Weights of a small GPT-style language model, trained from scratch on English Wikipedia: 9 layers.
MLP neurons of a small language model. Each row is named by its layer, matrix (down: output weights) and neuron, and shows model dimensions 16-207. Each number is 128 + 32 x the weight over its row's rms, rounded and kept within 0 to 255. Numbers have three digits each.
After each neuron's rows, "raises" lists the tokens whose logits its output raises most directly, leaving later layers aside.

L4.down814:107123108124106170124124145060131138092100141131116078163159160113102131122092153101133180135096158144132135075186123198044088153190111175128170125096121160124079117138146098113126177123111101158118073130103153140160117092100129189095132112187130160099155121050173098149129137120108129161083113127174133093142095111191150205143136098102142082110176160145175100109112112088134144140149117038194102205140130153104150139124147132098091193132136188151172128110185141154104153105148131180144193123147104100080220088103109158140162148092121118111065081120080118140170142108115193126
raises: "ises", "ise", "ude", "ured", "iting"

L4.down234:086139122073134098182097125105126096117113137130063145099062123104083128085149121116141186170103081130105134134112184133106073131173134140115128113170134146153115136132069103168109118127165157152208131107116147118121169159143097175086107101107163182107177128109174080154121139165142116153157132075186104115121130140147050191073104147100129164122113128091160169073110131140142183171094196124165147156122121096126111146150132106157042142112142099156112070210098132073134188144174124119188145123155181133190114106107121128103122189131099130100119131176101145136116138117112163085
raises: "-", "iers", "–", " actress", " appearances"

L4.down95:153129079159129127180133135159097111050164113079104056113129098088110136122142123102180164129114137075102142110114110115140167119109143139129178093106100129128153120098128090134096124132095146142139173082127200115060142096108102158152096099098147139111093121154089150165147132173197142123112157164167142144133109098158142124178157150151147153098105120122098046109143167138189114172168165071134167127093111099100124123130097089223077145122144129088083154181083122105076125145134118112169143107143161139151099109118140101116170107120067117133147091128107109116148118125179152114
raises: " years", "cles", " days", " weeks", " months"

L5.down1246:090161112132113087162116154126137082104154152133105086139171134209132141149120127074131088120091133079109124110117161129103120144124147067081081155148135178090126174130100119039109116073079155101109116165174145095204091145099080177156087132158166122098186110137212139081139143121131156156192088067128093144136159124137147179104121122197161132115130066097077131161090137115120112102138091125145113097124093143158111103142178187131134158126064118152115127191187208172179159193125124145085207110074103133108091091158087079163130128117114148148165130127125095190158160181127123118
raises: "tle", " this", " these", " what", "the"

L4.down856:143121133140085113160114099093143142136134102139102061101086141068134145102163142142176141143096130173138121147071100146133128148113139134105158105127095153143110131161106133091090139121168113148146154080126108115175117138111121138063155151118171126177114150133155058175116107174129144167085094126171150129113141101118077165116163153138170175102211099099130145130112115064151140133143183172101142155103158139105147148098088120116121175119158063127129091098092178152154159123142140157148128092091192116115163158077110106170111227142118154163146122147126146192140140132023178125
raises: "-", "ness", "|", "cing", "ination"

L5.down393:110166107103095162073102134106152135175185163130118164164175111134085159169155219161069149150123148175148181182092181170142123107117179154104133181057091141093069154128105145111105122106126122139079133098118086122072100130152104138123085146137156114142174128179105140082156097104159086146088109175096102155171118118155133138091109134097110162129144112104127145137208154114108109074142161153159111120156095093140128216144104095116175135138149118081123113149116132117149074148168150144097120174166153155139116096069072057136153068127117085093110171143084158094155143103115110099
raises: " 47", " 81", " 56", " 101", " 52"

L5.down178:105138159128092133121101104089129117179139114132118099136088128107138047070141139138162164088120062069137074192172156145118160116145098139094121106170102153087124112146079106123108108085179093136155188115135152116149144107150164132148108121141157139173102117135200130132054074193150141102176132112133144091078075116141093131104123157126120131152163128122130100074114117114179157139116166140123122086181130126107113140164137075149081207177097114111106082136161162022123142108180115150153128113147144136179135158158174145181115121119149117125115075225076165131092140124089170174
raises: "-", "bro", "pl", "iers", "back"

L5.down1530:137129138242144101142157110160144103126097149149118059140090163126159125090141116161150110096115135000112123133118129119109153149175145125116123138143089153116155141139143125129242125128138124100128136138111142128116119119117146204137157130117139124173114141106154106134103100187121166086131134135117108106121141144149093118153121162092115080111152162082107144146157138144093110134147107118127116075143125153115136155120112138140119156148163117136121121168120139083166153121182103135136119108100101115138126151122123116167140089123172108168131089136125135117101156143112145106
raises: "=", "-", "|", "I", "S"

L4.down115:119168190100083121139107121132140144164215127142097087079183096164134171054119152113127093103058146061153144127123101134186120124156145134077167071153132119112101101111179108084171185169124137133076146129124103124098136149098104124146083170083093173108079089175103184114105084137155082182097087089139106145144120148102154145172079211111126095143063102133141111127119093209152100103132107126137117096164100106128178162158105116152161189090052149132123110126185088125109118146138102128150118084153173109134146117121116139112158193141137084103111107174128135143144121113105121116
raises: "ated", "ations", "ating", "arian", "ative"

L5.down465:136127120089179142118150165160171086102047087093103142129152178088140152121139117125195098119062127086092130138086127125152128101104131108113184117153170078148139125136126163149147107127132091079126152173135120153141052117153175146189133164105134143113090128135132130138124122104118109137180093170167102122112140114123119096096153149129123132179116114116138143135118120186110124122165099144131177135153170062143084111135093114073136107106126141095127160126141065109119098170127193124098081167132111089104109204186082120068128109085120145162092188116125132155140132125212149117
raises: "ous", "ously", "king", "etic", "kin"

L4.down192:115132174138162105127143114106122141137165150140136107089119168113172112138093151114161155156119117185087134165145149089101121200073101160074121114129070155175105163103178149113141136159101085103099125122118130167127109104124133123093159095077172159156120144132171109114139107077134138155112111054128161154138137173153174213115154193141153108132113105088113190157123082128131137113099072152101134079121075145105087135125086123167136095186078187140116133140074153125102176137120119133124124094146152102078113099122118066189118146110100138073139152111182105191148097090139074140
raises: "iti", "il", "ied", "ild", "io"

L5.down1218:118078061132147148176150151171119189119164143120156154111142212120127160132126124124207126066153142175081112093100077109143118138120049152089085204082130114113105123141151140148183145127102175135085154126117051178126110107135145128189088145113157129118161083104139157189127105100115135157173159138177140121135179101148133112147095148149119093116172124095114139149135065084114149139124115108142139057103150121113108100117100158134072056169117141102128119065114131119090141082184091153098123078128144158100114180125145130159076116142103127136128143159107096145132108120158126096
raises: "y", "icit", "ía", "ter", "amic"

L5.down1009:176117148146135136197163169085103175156102139146140079135043149124125131174110137110146159080154169081140117094116101101191061122085104134150158167118101121134128162163151191115134078115134146099136115131100152119121109119058137144120153110137190134149081123136118089154096136138102165191097191090128159096071169167075149088159174105116217128055117099124169093106203116174070148094095182114116140111173115145155139107190147155108152151166112148107110102144114112135087171162107165126094192108113117145067124129140145149133125205091156080148097119130128145099187116157188102121
raises: "ments", "ment", "down", "ril", "ury"

L4.down756:166156074123134121090127083118135109079167091160171086099124113118113124109184103079077149106121140127200080156105105149165137084119090134101150158155106098075138122154039116128125122178100117119129106100139128102173138096047156181135087094120169179090097104161100147119159183122125107145116113113157089113142130130197161141172156152143096112155124118144147086142141187162122088163053130155069185099099146186097133097175116080139137098185129177133145139079154145072139175102186120154046206075104144074151091166120109143194109151122120123122113154135204086130179106181119097124
raises: "ial", "ian", "sson", " capacity", "ley"

L5.down172:180148167070121155157178105169124057141142137121140103123114141186133094126129154110135145104190164125116114132163138124136168177138136113131073083162160077076126130102099150110155105168116075119092131107136147165125146217111154121085111089182149097076168141166140117142154115109134113186113140071087194092132118111160080125126127181114149148162088097128098134155153119069108133142094142168101078149099135097032179141057144121122151084176141109147095133193101178115143092093108079163053114110180076148105121100089150151163115183099140067091132182161140118159165093127088106112
raises: "n", "ns", "nce", " continue", " get"

L5.down862:133147113134152118146125138079158085125107106093144100150108162071161093125150119126143134161113137000131106149170106107117151156171123141152144139133137158104141151163087114121203150132116121137135105169076141100115096150142149166134184149130113149148107132064171084145139130155153137087127100128101122098129154128166109124147081127147169120115129146090151131143145146131121114150150103145145112117122131123082102169155131130122093170101132151117067116177139092014146150132189121106130135118110111136125122170103167106108185151143169099122137147140116133109106158173155103123
raises: "-", "  ", "\n", ",", "ass"

L5.down736:114151129175135139142133154159119167127059163138119133134126101172099112113144114170104090144121127000164141127121144137131087120106119125094127098136081122105145102140116136146168140126119082064097144116144140119131098113145147144130130103135144082108097117102179120144089144114110188101128117116186123073113156085183135143144098089114137074143104094136083137151093119131112120149140118132109139091143146145154135078086187085117088154141118135169109115156125131103131154137146092129124101175143107105095111089148095089174119173148193143106139160118148130104143173096173143102
raises: " this", " these", " his", " its", " her"

L5.down175:109146116112150146095134129142166137159133135028132117116149177128153110096157176112139132152144154000108150146141183107152118132159104158112131118084154064128176150121076075178167177139175084112067121128118095140095113155137089143143120080115147178147100123163184080118094129138125151144099149140100083146114133131097098099166150195172123161107167084133141123149138126128156101102150141152134100143140093132168210210178118146196132083089169127140099155140144137091115097073135130113117129123113144128133095092130124130099101115128091135192127129129180129170117107152132091111
raises: " holds", " is", " has", " serves", " represent"

L5.down64:072098090138158170143164112114124160106151135130166129138117075094182097069131150173114091078088066121186035152146096165107114120120117097147115115144145133068094173081104086115166130100183116112140141132102125157123141076106118225157170175141169134122136097100103106134126095117165123104147093098137109099132175085111089145138091140165182082161163140146087170095183138157127115135181159100143094160139152134171124131131088168087131084119147170125148113110089103123126170120124077100113123117071141141112106103166129151132135140152155127176060047193135129135176150114118118142
raises: "\n", "s", ",", "ists", "\n\n"

L5.down883:130140129129145120130189140126164108110119069086150118154147104152177104116135121129126160130173167134151128139094096056101188189162166108111122123165152127134107110110138124099157152123086083134125111148173131196122147183136156110102071089144134076135182118156125134200101114091161117139158121067078136104194102129121100146148127168105137117124065205137074161159148167102124090140080138191066100104114132112099149150097124135154116093156168118115129149213092172114139097089144080171101078063107160155114085121120129169159115161081135141138074150170137110133085172073086133122
raises: "n", " reach", "ns", " become", " continue"

L5.down1027:100126144130146102140133093130213100143141126068134193073145157116098128142081179099150067126184140175133145083119139161129103095096138133128123094136146142100191110102160074193170124109142105179105141126155114159115130121101132156159187127119123119153139098085166130134074066076100124053114131100101147126118127097145147112146107147214103120151116138119105188144178182063162106149087161118124118172093124205114131141152172097198105063155123157089131169046153174209163139061083114119067162163159078155122151179131135108164140122141060127095134124123085127139115164127157137133
raises: " whom", " which", " whose", "which", "ology"

L5.down325:123110165181103085115092086137130095131132127163089137107161154046167113073107111113085111080129158061106184122133104148126134135188149073159092134148104138086179123130126147145187155124119111105152167148134115165101149130128130142164145167093118115203096152135119096150064129165134167122122091089120182112111138171124064167099106162107126115130137183104122180126169118175137158112120114100094113116190112124148192126091112108119163110137112087112138139146083163060140151103135077084093143125069150098146083141146126107210157064136172151142153123124127086147071126153117135085
raises: "=", "|", "T", "Other", "There"

L5.down748:128158128141144143138123100112137094116099145117168161170094128135086102115116109154135165097179099108119086121124125170162098120196130086134086085097104196156158098163130106080132083181092121100149149119149133106184110161123084130134144167169164156054081127084177087082143156135094213205151128111103076094123128094167126149142121127132127120113156149150106107173079070073108171145166137186127174118136125125054139105122156106116203156126136174099121161101134126168143180081118113160112118134125095177182109225138128087123137131127140121138110089077116123112130185126083176067
raises: "ff", "rm", "hl", "mp", "bra"

L5.down458:194117097137164132130187134140142161086199150174128154104141106128142123097133164131157143201086207119079100142133095086170184081096189117080148109148109138146108112142085111150117177147103081150161128086179069097090115142101116114100103184175177127155125154163120116134124127143114174187082101097148099153090177149124073086106086148062144132153079165133103090132129148128124113073129096110149129107133138121170119088147076147126090133152151085092099151124129116124132189170128131106103142154130074072149097103097121114201144122080130126125116092153138173139119162117147090087
raises: "tal", "ions", "yo", "cio", "ss"

L5.down53:127137123122167105139143148083111128051140140120147088110159134138107181120148164121094069190096090224152131077079136118161163132121140148128148128142096107107139134094137111159130101116155103085103099137172137093109133107144166135157098143060136152168127180203131119120144096106101160112136085047188129145077144126153154126178113064121198128097079174174095144174135086113181104122219167117119102099092087118100121124158069143128132161127091121166115170157139166142092203109121094118156147146119089105159137092133128134136134150113117116103125219128096162199100089164125093150
raises: "ated", "ator", "ating", "ous", "ously"